{
  "d_mlp": 1536,
  "activation": "tanh_gelu",
  "rope_fraction": 1.0,
  "bias": "none",
  "init": "normal",
  "beta1": 0.95,
  "grad_clip": 2.0,
  "decay_shape": "sqrt",
  "batch_tokens": 65536,
  "seq_len": 2048,
  "steps": 5564
}
MLP neurons of a small language model. Each row is named by its layer, matrix (up: input weights; down: output weights) and neuron, and shows model dimensions 208-303. Each number is 128 + 32 x the weight over its row's rms, rounded and kept within 0 to 255. Numbers have three digits each.
Before each neuron's rows, "fires on" lists the tokens most often at its 100 highest values on Wikipedia text that the model never trained on.

fires on: " and", ",", " to", " then"
L7.up174:152142108124139109133152116115209120121164143128105206082092116124085105132119141134109118112101140087123129174091133126181149141177161075059181137118141088123138178152078119097169115160090119182190116114095109124111163111165193141124130132148164125100104162130139135113127144126094140136
L7.down174:148142141136159158125147122148153156096110106096079134117116104092170052151129183160118117115129115150106099097149109135146122111195126148123091158174144115084095188094087155063143145150123144116162102101129126114125161158133091202091089135076129165164060115177169198147099160145158110126

fires on: " and", "s", " They", " they", " These"
L7.up0:113124157119150078122123120123141129087150154157087141119162191114202049101150141115108114070108109115151127139116091100087144130136151037168135136148150120139123130145123161088139140153102132104140079119143160078100107101121093181095105128105135107105095167091179170165181147135141092118
L7.down0:157180115212182132100112149142152081129161147101130105137110101133191085120105149113111089154160112124138108114132139145154145085202114090108142135145099175133109150122158105151163140108126117136128135135136129095146178136130107150096108163132171098143155158168164146139153083147092102159

fires on: " in", " are", " as", " at", "s", " is"
L7.up755:109131097145108153157146126167130106143194124120154147101127140093178156165088137126113094147130115181159149103139120097154150100154074068068179175110108166107138120103151157118167066128134093136122144145159120058169118160145131140173110107192195121133104146117115148094136104101116136154
L7.down755:183166086118142149145143145130118130108113073152120120167097123154155110143144102147106074149154142131164137176204122130046113132158148149125199198095108161119132119106134093146110072175162119156105139096058144177137119083143073096121119186108135081135154052088094124054124082194070108146

fires on: " con", "er", "in", " Per", " Con"
L8.up984:092137120113129121168169194064120144196134183109113127124147145157145157136128195160168124145130084150086102158126128097138138087187131116087153185092068116090160115100134094122164060103087134124109091130158119130058115105114130130062102147086190164102134111103167137108079115159143157123
L8.down984:130103105100139129125225205169170133086131136151072077126154104171174120161166138132116164093176108167144120156115133112081101142144099120106162125054131114124148153191164124090122152124143159172081085105136084125129107126150109071106151155118116121163081151181142105165107166049125107147

fires on: "0", " ", " and", "3"
L8.up67:149112077088183093109098148133127116124111106110127192129192168148147103185148097133148078131124111071091146121153155152094117125117112038158141101090136189114083144084135150091124105130168071098192164166122136117144049077107072152082136104141163120144142117123053127078075184107091170049
L8.down67:128096107108098113165152176200100164158127138139149140156208143126110136155131068158176195173149160148074081176148129178183132154081068116179125167140104164103153140164124130157150139155155106133175139122127093088116189138124077174165137141123155147170115142176134133118158080097084086118

fires on: " c", " P", " not", " p"
L7.up414:196133135144132160087110160127170115119160224065121148137131080081129125148052119144175148129079121075185139124106144113122112142155124106175091125164140111088128115169129178121199192152150143133124096053131055102140102156159107169081062107015175134178158093128170135076125101085190130141
L7.down414:107136143055072131138111058131130149107194131160158120147116122131131127150137154080165126194101182136142086125130139138139074103114126132159090057113149118070130173101079148072131163145151079155122158114091070116057144134126160145134090174141130114141179122145098117150137115082121099122

fires on: "2", "0", "3", ",", "8", "1"
L8.up489:103168034119141121131161124086117165141155189131091124150117067128099140161156174151127017144101065119144114070121146174146100156194161126100107097107134127098131177143097119113154140133141123101136142192145117167159164130122090144094136144146127121165078145105166079135141080143099102109
L8.down489:119111149148090147094129143149184082066129163151113159071190094152120113105114134081106105099155150183099140091109094048152141136129049117130169134153194147080114169141102059101138128135085127117139162172169120122129068127126180145098152052139110112081133121104150103111140146139159113131

fires on: " ", "1", "2"
L7.up923:129181074061092144130183160158092183099140086122140085140210099137105133092109130154113163144152127134086102092107163144157131157173129091128135123109208114113138179126116110132107138119092082151065123170075083128146130112059154206145128183116154109096125132119031101114194162114160103159
L7.down923:153159086126094142096139110093155142165153104132170083133150128107093140134093135125134092149161135150161132122119154096094111118159144134127106099093156148076183118082135105108123072194112151068171110144134145193095133156121137127150128161157120087148149128117170149203147089118147115115

fires on: " and", " to", " was", " early", " or", ","
L8.up1032:162125131080156082095145126189136140141087174076102196110125144088090133127133145150197109177132152136103185100130165094121138138133125124136158177125179095114152148134129112115152130102117149162106164100186129135065077153137104119147119140141135103115118126164140127130086119200130116136
L8.down1032:123185054123132148108192122121155167105203102173122111183107087074154109144099083178174100090102196134106111145164124126113113142110106164125169110094128163155099114122104203156131142159179109144187151153106146174192095097102139086149130144171145151152106043163118152095166170140110126113

fires on: "8", "1", " he", "4", "2", "se"
L7.up545:109141107146097150150214150123089152130186084133106108100140115080107113119175120166080109052107113087132169099119138158106168089114140135109109096164201138130132106146105124146175147156136090153057122144121175112144092148051121115119120133127161094134072103101103159112104168128126100108
L7.down545:100120116134138140151085114120110100147123066132086102128193152088151124106208063130115101118163116133149129161094098158108149172166111119122184136216162082123122141132066121160100115146156116158112116138162146182123100157119122129083166096140162144171126177109154159136060148095143125152

fires on: ".", "°", "1", "2", "e"
L4.up308:155173111178157085142160188147103122082153091126118136110151135194094108103115158116076116180122164130138105108131120125153162126131133081174144115183110115134169130108185112147161133145070088137131077133175083119104169083098124181124130137125154114087124121133078076127111115111133151127
L4.down308:108175126180107162093071176098167144159128155148131141204138097173143210133088133161049102135099150085065115117134154152105102080182128116143162103086140185147162140083149141109121079164179099053133046125146143038126131126143093096114167138135080137191094131152169080109136147179126108098

fires on: " were", "na", "ba", ":", " had", " to"
L4.up279:134116101146165167049121124123193142080108129110080171082141072089095086130159131113075119149135175141092095113113146076170120180140138101118151101158114133157148158150128172126100147113141144071100144095044152121098114129108119124127138111159089182154155144130179152170146122114150163204
L4.down279:084109176136114143121124168148115107151151099148108113116134165084144115163108101169136104096168139201154107082144160128115125057126138154158121112097049129163100163130094133116132086152068103195139079153183128137160138104144145057151133187131145101094154086133116144070117092167113111117

fires on: "ave", "ad", "ud", "d", "or", "er"
L5.up666:120077159136161083200137141106154156083130118092148115080071142152128132160072137095197102136084097119115191193103164096157133134152150072090122116099114151188106133123179097151153166123146162051109159153118134116141121119114083136174099082152163199180135124088104122122085163174121203105
L5.down666:176162144194122138110143106130139120134195174040138109161141130193115128070119090148138180123141118143096061173091127155128148117057147118100086103106141086150113103148129121147105182139164146123071157210173062118125120155104140159185104123133138129100175098101167171159057154143138172132

fires on: "9", "7", "6", "8", "2", "5"
L4.up766:091149085145095102182086122129132166165154173141119051088152134115106069176234127121118104044124152120156145089125164186141147164035093149136107112143100099177145175114140114162137167116142135141172155093093101131182107109079142030128159094072139104142111119115162178112082126182134128104
L4.down766:168060109078130100057131108130103096075109126154130123181151074155110062118113137158112180139161154130143132128137124147162071146150168111081128145148085100110094168100103119175110138186092163097079115155141096128095190165075089111149120087143113124163152095092129092203059106149122156160

fires on: " N", "0", "N", "5"
L5.up939:133151120161153128110128213130128110111150085129165084097120159187107181146115103106141131117117182156135137117032129097117110199157126126097078129107115089156190158119116111095091139094079121142178149114172170087093166128148095091088130149152171097184158182120145156130167061147120111097
L5.down939:069132164087122153151106103159121115105166162139115144084174157141205153143113120110104141096149114165124153204142106108122097153082109145110172140112144140183117115155139192142171098138073117149163130100089147082157086149122155098121132125082133054079127167140181142172115179150227096118

fires on: "al", "ul", "y", "d", "th", "ry"
L4.up1064:151142170105174108123126148136133140117101108104125168149169159106148158095096168195189091103125095074086108094190136127085120092153146134145118120087095175150123137131130121138110030157112166056170109055169138088159096102113194142130031185161170123176140112095163109128142127126062172111
L4.down1064:135148100146204118076167129189100142177178143134196132157138127159096116140107161114153115095172157111156135103127131106167125170144132111108082124150145106112101138122151102111138172139199129135111126155086093103154177197091116115135224133180174144149112142117079138123133147112133127139

fires on: "s", "er", "or", "t", "ar", "ing"
L4.up273:111158087135142119107197122200139128187109141038114144177089147142107146154104101066124077134104110099131112148173174118088142111153140140160125162160200119142181137172138125210116094146117152102067108144124098117122167173185164120116116174141137169174112161109056173098136058113168149080
L4.down273:143169195114090134162129123119117145139136106169189155112137115139103105122132163189128105173074124126123141158136137161107091107120111138061109101188120133086169090163102173077081114147175102199144090116168172152138195142115103151161140145148106112167171145137155080148186114118117093138

fires on: " II", "ban", "un", " war", " War", "qua"
L4.up923:125100173186145113171133099116122126126127110071142127126133108136164092126172153078116108139149160115142085172122062147166188144113159126156176167142135121149122131144123117097113125130102129126144115107104123121124100163147079105120156166095139117157090182135099120110141120129101119162
L4.down923:091075160084173104109100108098144140136073089146126167126080108150130114107112164068133106127105179154103102128098072103196174131143115143169132145177115174097153086170103187132142070127166153156108096167120183140183130133203091084120129176142080131095053104174095122198120138114150112123

fires on: "s", " they", "es", " They"
L8.up960:178147082153152106132117130112138116062189141126134149104192143172192106109160092143113087058099144132184108147076140145170133108136111115116128097147144135108098132132092093155192101136108144090124110095175159125109146174128138131126163099081196120113099136169139124168150179123140121118
L8.down960:169107101128171156104082154177110125109195120124120115155151119134174141134150126137146092084095136073157155088106155179131093098128124091099118114124112111070074126127109109132120088079080107090165072098165114106133155190166083114090129173145169092131107116135109116130171142136155130101

fires on: "3", "1", "2", " ", "6"
L7.up647:130096110150150100135138098151104133124098131125161155102132127136141053107107194088091112166094111120116126158135117125118132128141141110174174115180118115092150120148177083142081119112153118117139125138142082132128084104100158115125166196044089106140111089075118087143150142145109138132
L7.down647:083161090144160114119094147141150124136098058158174139187132118132131090161138140043132132134112118132154069110105105162109064164192149073101178070149183121201097189186137067138070111171122162076126133109102150144109115112115134061115159128086134109127070177113147177103119101127083156145

fires on: " of", ",", " the", "0", " in"
L7.up1479:126135095129158130100135133109143081182114134153104105089146121109157122131096119148167123097086095146059137108121145128214136130171111111182120170123091151150121089122122151067162204172173143169093188110092135109150164106170141155080107151094119098098112185136123176098165137131080141167
L7.down1479:167118111160164157109160119110120108130136139141135114113096112088143059138139119152129104107172155161044136065179161161092117095112128132143121193115113117123071104067147170196114110073119125123160120170181159116109171144057143132107153189139093145167158115103151123129169106121078076154

fires on: "I", " South", "'", " ", "in", "er"
L8.up689:079096098129154181138115152122138073151123122171130081127146179196190146117126120130143111174193106108112104115160112060037125123129163185063166149129098127101132078142169082124146129101095121165109141192147131132131139102140141149106152137138094153064144075200163124177058124170145159179
L8.down689:162132186121139178113174127135068131133164131130093073147090123155119091141083089119092122071095165113152122127106107166134089175159105191162101190127126125081140119163145120142148096118097123143113132135105134099041061161062082075129070133109117162160150154136152114102103089092118158081

fires on: " in", " In", " of", " ", " and"
L7.up1288:106141084123116141150187140083142145096159116109093076094085186133114147134086164131056160116174144184189094088142105164092119101162107123127100137129119112114114125081101180188092087101114085133161114151115052160152126167066115109135080114129152193082125129139113136095125140157066171118
L7.down1288:144168131104148107153135098158114171119129085089112118117126094101132101111091174082097121144095093099106121104055186157174114133126150111075175135065097075156114124148152153136108108095111144164141111117063101171123105132153125170163102165119077123118143094156130108112138189090112156085

fires on: " and", "0", "e", " information", ","
L4.up1215:164086148136144154117111119120157146069130090101115187118133129151150119117120055144050138164161159113127138129099153224150162136144150100086176093135111131131166134164128160044110114124091076146177107171118090155155060099113102105076102158112097157170079140155137121135087096110112117111
L4.down1215:132145112120109105130123163136113093154130134059150109163149114139106131159110130152203128168150107103143175140083127139136116078100140120120159076115153131108123120142105089095100209100150159095118129138123166135153144061142146171183136096134120156117105149179158137116134094146107183139

fires on: "s", "ad", "in", "re", " once", "e"
L5.up1055:096173117105121139131133145159158123080132121112170105194097162089129104109120096100202107128117078132110156124090130107110099124143134135116151037200159108090126172147134162193152095124123122082161155113180146165098104083178144072080100077087160089151098123149114112098064155131093098101
L5.down1055:086141158132133162131124114152102163094139092127152065143069107134116159150100121081142088158073119171081102138143103109152097093133142078066218114126135120129203131105131170154083162109106057113070128120164132202138108147114133149115167082094148130093148108139114137123157121153111163079

fires on: " ", "3", "1", "2", "4"
L7.up1257:115158152142197141184123090083120125112128108143125096145132098117139139149099075160096089083117105106142145138156127084167132153139173069149091156160163155175130132117150128167160110123115164141101055118066058154153100095128113126161165130123136152160146141168128127176182143104122104088
L7.down1257:157116086103118127147082147169150151206170103121126124120137176163120100091105118160217166100136090153142136123080128158150098180186127083112081048157152135046076173135153129143121176107108097136150081097154093139101140144138133090113166126140144086121107166093128207125115116131163111126

fires on: "in", "^{", " [", "[", "According"
L4.up1345:199119132127130143098106191105096078110154101092093134120152135138135145136136085162079180155190150112189151164106137121100147088141137121104142131130149175117126075115156157100154106114174127128114134184102114129185150175139150117125103125095128169169142080120167125156131110128167136184
L4.down1345:140125114135192109163063094090173111136137154152178151099136152131096142158148162125085120125101127093183191121166134139130153062104170092154156112129140106108155102129159121133105104087170137080125114156095098088173130155132157135125120092068125139145125162123169119136141135137135119119

fires on: " to", ",", " and"
L7.up1298:088149124189111174100160141083164085128154080151139106134059124096089111137111089131148164141119130146148107076077153121079172091141088097114160119083113144156091145104164178181092144170069124084088109102148089118143151146102147179092126106149144117073175151142109087132132164111073126158
L7.down1298:141124118123175128187150081110067163145131169080113145180110166134018158166101152125129138057079139093085155178133114157129122138173084100173082106102183192068098091122092115052075090092165111174112151166105137072120100168158124198153124136080060062117079133146103138114143116084125089088

fires on: "s", " that", "w", " (", "in", " as"
L7.up649:119171097143079148148152107126174141121130158164137112129174103103141078142059103135181076195089163177149208119111163079173079058163037101157195145119089131101182143134127095108143065134117192145110109082128076092126154235198143129182066172086142126116103086173141145092163119180123100081
L7.down649:159047123119195067107169093128145156165138132101145177183115138127069120116164172099087179174163126124133124139153118132088121170110144128069143133167134155129172140093092208186114144096059069086138108132141125100146095074076165149120112087195126078136117095116163178120122111088159191143

fires on: "9", "0", ",", "\"", "4"
L7.up980:130098124154095147164118137141103102095137196099116093154170092140101181173118136156140112171083122143173104103128157151138140139161107108111126131143116144180121119148131133155152075198109146157169170114150110162174116133144110131118153129183083175124155165114081086139140134151100121110
L7.down980:120137088159130114102053145112103098058186056156138102115100133162158131100153158085144080058182200156076071124118113113135180136153089124115165184153166134100127139111160117154103194143164172089115091129123142104119125141111123106131145153126139066147145136106170162085154114118123082180

fires on: " and", ".", " but", " An", " or", "\n"
L5.up557:090141175125137147106130162046074144146159159109145165145092144105144154132082138092053097141127163077106172048111136130068153125098115156147116089110144110173160132080109125171111116167071156072097150133124100128094145082138132214115095147118113117072172109122113097185162115124124106111
L5.down557:156151145133119127119157165073087116118142094104134166130123140126191135080115112130165099156125116118159134149147143150068085184159152133118137146092125175133157132098168078065075110096168145140124122165137082141098129116184108089127067171136146162133084168099124100208176167185076121106

fires on: "9", "1", "2", " also", "°", " and"
L8.up730:142157171146097127076126140194152143110179117135124113158182151113182160058137169110165135148106108088182173092114153080163136083138093151193135106098164105119112155126095172108152114046109082126105116165157135064151102115094175139102088174120122149119129137119070102076106143119083095123
L8.down730:142089107110180104163081101097124154163120145151164143130136073110101076152098127122077115161111117117071120125060148221104086133124175161140061154108115147115117161105126087158144141129116123127146127092086112128070084127108098100147165127134155135106091162175124124133132151124144124119

fires on: "\n", "0", " ", "|---|---|", "---|---|---|---|"
L8.up638:137079071050155109187067078122086128101064111113059180115171104086146107132162123129113104158152144105114153141164141123125117125145138076167124114077105145081143094148113189108225117061146140087097098072113071178165070130144107139153175106174132086104118128138186103126128147141099097143
L8.down638:184125103120148156141129168114109116067130175122073094174109151099114084123098096134153123090178137115132112114131125101123130111106094181143142125154080131123164138107128189177143167132058121089164120087173122098114139109082179139144129099110082116128151175143180123153093174115164114142

fires on: " not", "ent", " Not"
L4.up178:174149113160132085099138121117109122157152143099127134182150170117173110078125080094130082110137102101129114190060104115151147135108093222104149067113132145090096133150130243141145147187176143148126095117142114079155110175174104086134134067117172100179130011091111113126137100120098120136
L4.down178:093164159147116104135113170145149106076119123094093081151178116132196120118135065128212095148092151099124089084111125169096154157122128118149131152096174097068147143122113143127140086163182134080109111063104134170070121149097072072101116123069192132119109109114098103074139113106121177206

fires on: " not", " that", "t", "se", " to"
L5.up455:115119127104186085070145104161147166129130148076087113161082150074099072137100145051164086124100167095087068080129103130122151072098083144131140187135124087090189097172104162108112118111138144115099115182092092122119125147122101155045174088131168076091155133133076107188098116128143081162
L5.down455:176154177128156135148156089133143138110168165126089169166155113199096161135125146151215150098057104120126102155108125159122187097132126153028139142122070103128107147127164133134131116154168190092101169162079083138072144164133140157115123120169173126169179171122143120142090115145098133147

fires on: ".", ".\"", ","
L5.up1339:149189130146112116106137145142147112169187119145097128079105154169093162117069106139175174204077085161105123072138132128115126150171139122108136158132163155109151133101109178080144146199147129182078134060080139138120131111154121160070144192149132158142132161192162126172115098127097069157
L5.down1339:126136140086118089108106077128109159132057153153148063190186099116162066092141136113136148093154113125147104138076123150108136111115191175136123141168118141112086179112102135162099163129131142110157194150137086105060185112115084048148109133114100129098083192059167115118085126082163109155

fires on: " they", " They", " can", "s"
L8.up456:154138053073210077107124113146168099080140137145121161127187181170160106074138172150141044087107150130140059162102106172174154136136118065101129096154178137149154144113123065140177181107107128150101164178100147094141116176163139173094129186073118074126113146167155144106138094161180131139
L8.down456:152145124177080132139172140116131136066137162115138125137085172149177117127126137103126058116176121097148085195115110169100151122152103152116098140061115150184125165108143122126149156070152122075136097147134162062096130167191121141152126186182188113096076169149132113122115149108125151141

fires on: "s", "y", "in", "ry", "is", "ica"
L5.up1201:146110148156181100159104135094147116120073110147123129164135090119125142135128133107152133107151073103067101096148160075128090037122119140121121102146109160054112198141156107116055064146122144078126121079093126125114134047114211135131117058131132134121146077096129162091067179137087095108
L5.down1201:106156111103144203089153144161187152150090121073133161123141147147100144109105149104092106164174123171151074108150169106151153103156091173097088159115106089205096100080148128156101115150108118092179101110164189136078099154102213118126132100121097115135130188107151110134147112141086136105

fires on: " to", "ur"
L7.up401:089155143154118126175079134090163114094132051106123119092147111148097175120108159133116157100088114182084177054097113154100126172149135102078148141110126109098085137133148134136149160207086115136150104060096113106084088098108159140064130201195090099110162152108050127114141135151139146100
L7.down401:088179112158173162128076136095163149110149121114118161108115139130119116143110121094162133156153065129094090165143176106156163144150147116127149102130165117136153124104129181100126116133087146117070103161198146113128145071071173129166111137144092114104080117145157124165112110077179112126

fires on: "1", "8", "9", "2", " "
L8.up1064:139193105161113096096133163137132227136196169146192117108177151130137113138091134149110133131165166109109166098161075120117148156080088165136161132123113095114141133071113116140072093102110125148153172149109077045157121146146100109026116154100122149167134109056167133154169119136147169143
L8.down1064:090136126123094130138104150143170100097118138114070055100128184119144150096189121109088183093088166148075106130142125127078129152163145088108105099118150115121135143156114082173104135117096172162132127102197126111101135182103135110096111080064157108139129152167115161130121195099217133130

fires on: "–", " and", " mi", " to", "3", "."
L8.up54:061131128149138127131157068107138190095065163082090164163132101109114146128048157144145128201141157163110190086100156130155140134108136111169136156153141138097131137178116056106102090153108154169083134111103151140135160144085085168110095119099132102105140111136105148134144135148191102108
L8.down54:179078141122161147105149140092127089119145172085106189156101088094093182108105103199081163173129148137098097161088118178110112094129199159076072129112120131104138103147074151150084140170127060097107111133126070103069110107175123142126060152098136135148090103152098110115131076117145158120

fires on: "0", ",", "er", "ar"
L5.up279:167138128155133150176128133112121125124183151121119094155140092165037161190140127132168111181141089108145157152106059167144072127146142118139131127137121119131105144120138158145108091120160132155108106115119132082109108082125117141131145088158079172143133186098086151168133142084129105166
L5.down279:107175164130136105134086070136195136108132107167125124075123075119143089111150170089117132165121166118158086115198116131183118125174152169154090185113118169176103103087105126119194113157154088117131159124131131080130122161147137105180155139087141132116098098137126126137125121167169193091

fires on: "9", " including", ":", "|", "-", " for"
L7.up1414:057089133158128118118104099205147129184085117145139170148071104168097131095153144139164123138161106124045128136112116251103132120141184127082127123178094191133117156141139150165103084079072127076176121066097149100175135129168135103161166166131080133102094180166095089151152121078125133127
L7.down1414:166079093156121120148095161101127146125153093128031117124097136113147114128113128091160158133153140153131145066173115148146132147085157111083121126103180135181159102183162109097132154148154113171123161085153105101165142093134160125102132075121196168151116129107131115123131180154142102098

fires on: "in", "n", "er", "or", "a", "f"
L4.up1431:119134144186104122131158108141169083186081172151106119132129119164135147157137107062194118153100112122125125085144118108116163085083118125175119054117155116159165134085161160167118152164173158106077114122146106194171122151192127120134093116167070168143079152160142102109095102132131132120
L4.down1431:083129111107129175111099121143120076095096070162135109102138126124131172163120106134133122115079156132196177124158155176120166121143103087120187149110168143138159181160090176128046095153185086086132184108115144157135185130145069109124149089090088078177135178148123152132202097140074147158

fires on: ".", "2", "5", "8", "1", "9"
L7.up154:087172083121144097138152161102123196106121116162052051055109021156148137127088106151091078077154123148137059094153148126137167090157124125090094163120015133178105156055093146239099116089164150104090133118104153126149117113118150169110158115081162130199090057080102126105137123149133162102
L7.down154:079109094174143164073098126120158186132165100089108114161103100129147162134103108109126147089099178165136186138128151077158092094126117114121134113107078131134172109112112161152155120120152106132049157089137132090139177155129092061167114116180189108196126133135170168110156131161149098173

fires on: " for", "1", "ie", "2", " main"
L4.up446:133112075154119105092126187149168087085192151174175111077122100114128164103105090128147113142118202149157081192119125167117171120132051135134120121114159075090128150070112127089136082157109145125064134113081157082157082102087158114035162107145163168167195167104106073071183151098118225145
L4.down446:129125092203166129172067186114175075123142100156148146126087152147167136137117151074179129111122185091132120156195131092091103136101136132154141121086092105108177142144167108121096142215084104127104180110116179073116078091155130089078112212109053101137146125150169106153138215167116073127

fires on: ",", " in", "2"
L7.up496:202102084114096071112155180143153127159147075149062159103078057115112088135165124131094154144039069145170140137147101118132146163128176143114148133122124145111090061155125149141110116142108122142157188129123122175164138133167163097126131089146155086115149137162156107112146095122097131087
L7.down496:118132114112142119101132163164146100149094145133169138111098168132175158104122177090065126084133102220150122151124116159114165108135141094097084157067151142137112164102097178138127147165079076074188141195139143142166095179162130105067128096150094138075121161114112106096156142121163130149

fires on: "1", "2", "s", "\n", "8", "'"
L7.up1095:161127177183114187121104133094091179133157169121092102109127160124149159108112119176074122105105154091100132126081125159086134105177189140173185143154126128114140136098095044155198201110084121142134100110095109034115080133131172106128071033158174148093101113075156167129069132112134111148
L7.down1095:044129143120127091133163145130169092158078113117097105203109138159192073098132138069116100117147155150121128116102134186116149152156112136096133128185166107138179096122146139216054163138116133103144161142159144158129156180109172195056133054090078109080096143193101177121066115151173114119

fires on: "0", "2", "1"
L7.up1389:131135084117185089092144099113115169082104122125088156113147092126202134126142094137061154135151116124140156117120140166161104116143139114114129127062093174124089148099122169162178078127151126153121098142098096171154120135140138136119092135128124119158097120117137146087092135115149098087
L7.down1389:151104124156114109189133186151147118164145130110174122108140089144153107118141115151167127118107163143120104113166123132116081186094098142130153134185129163130127147172044135081136093140051119165068164101121094152083165178061062110166164111154119111140148167104157062133121060139172120187

fires on: " |", "3", "2", " "
L4.up379:108117106107112074149077104126093131149105085143177143103145131134121146086100103141130104150109104110092107155142087056132154170120085102127146107168165125159155073170136095123101136076081156104119063076049065137143176178098132185127147092119124165204089175192099135204167114094139076155
L4.down379:147116113092170124104095166181139155172144114103089143108128142084117175140100076192162173138226106111083112174124080145125134044159119173123134184109082150102106183128139098045119193107193119094059103151123140099188161125146194108151155137095106129096147134156176141132097094132150084122

fires on: " ", " over", " |", " to", "."
L7.up114:085134141138147115077143121073167184102128149115082099188137106117108107122111144180064121166157160141110088112090116136137126104108147172115135127142143141149112069145157164161134078163086134172078163096103086165125130087131138143133132133117177164143094076044109142136101060109150122100
L7.down114:099078125113130103160119035090101153114096163101153144072119149087108172119168168071125099141187136147150120117059112124102119087173152130107095102112142156080096130162163135132125105049098156110114121112119135164185125150150174078149112194114124131156092099039170112135173058131178097123

fires on: "|", " the", ":", " a", " "
L4.up1430:122119145110096103066159150151137129121115076144123174109137185116151168157164203132140128137168180078098125164109147165130132088130061112127162156129154138154071123198112123154095105087086145143118114082106082070183094119153108095115118140098087128159128169123091148178110140126106162081
L4.down1430:160121116128169097159086103152103094097137132142115124221165120060095104104163165107091086145117138149132017147179173142145156135206124110136139104143153137095125064102060145119134145113081051131126132085146126135159140184112123143157105164075168075124150100113121102123153134140115106165

fires on: "\n", "9", "2", "1", " ", "at"
L7.up560:094200086142135093127123156107150129171175146164081136110100162211160139172115070161103119168092133098137151128110119133133101138101154104100138108105151122152122177125147162140139138141144098193118126203091111089161141140111083122148123133123108087151095142094094100120082090098127082049
L7.down560:155176108114192130162161188103145159160138119124114174143136142172113089164062077102088081092152150102131138137162148094104066210172107098134069152152165164115131074115111158119171103119130123123081148173147138104174120117086182160108119158095131165159087140093132164114139082142142138131

fires on: " not", " \"", " King", " to", " Queen", "na"
L8.up610:097129105117188138133122112143151158142140139110080148076122152132165073134149162128114139145101100131119094169109128116129170173150105161133175091150138179110149110173135188086126158149178136114080129125084082151104129142152054127152105093149158051111170124126064065170149089091174148175
L8.down610:141167110077103110149101085151131098170186122113150083119084111098138120196094144152155152153124123092210142085057164107134092151097135140133147159106144158120158090126138089177133120138181119120069110154136091146186140178150062124130128144128087089138134118131094109105146117118174068151

fires on: "o", "d", "I", " O", "O", "ad"
L7.up778:110121171154152171164136121144099098145139206132164143167160110118097141124104137125182138138143084103095194164081138093123176143126151080130104150090088153167096100062176208082151122089147140137099087138133163144127070099043113106137116104116145134108141104056132130092137082145132132101
L7.down778:136067128144084120155117103102153099082178109111114115097158072143103149106130129168187140101148071149155159122109201101129091073121142099141062151157104111138073084153125138188164112137117135109184140133088106165120157137171090099137143144168147116084119125110101143105119122075113133128

fires on: "1", "2", "d", "4", "7", "0"
L4.up515:099092121146092197112108113112160104148103133133131206159146157104154212043150117114152098134180079076183191105094182045121168170160146117167122121131143060116120082084141100066103086121117120154132101109177158121085111130096108147132072151098105120137113124104093192125139142117118152139
L4.down515:138178115095149149088117121156188097143135162130137171149089153095130158145080088115084139062113143215111138152113161151105152148149193082138102118072140178171088107138107127099135076094144142062105095127124144102115154165129114147084066116144141114113166108115155081131086083176117106072

fires on: " of", "ing", " for", " /", " to"
L5.up942:062130165152102106117145087103116085096159108063102173107153153137197096141130101078148164112104112154109135107126105089122164108157123092122128115125187111123114059132132132179080151176082171125118107090165116096121089136142135133095216129106047134103179172127071126118162127061104160163
L5.down942:136085094116097209185121169111121196093143115112164105166114079139128149182067045095123188124127110162104095136112123154175141170159074119147120152139065117118131072178103138103099161148110078170158105151125131177165143117129163157122189110201164085093107104152190178123132174136106093182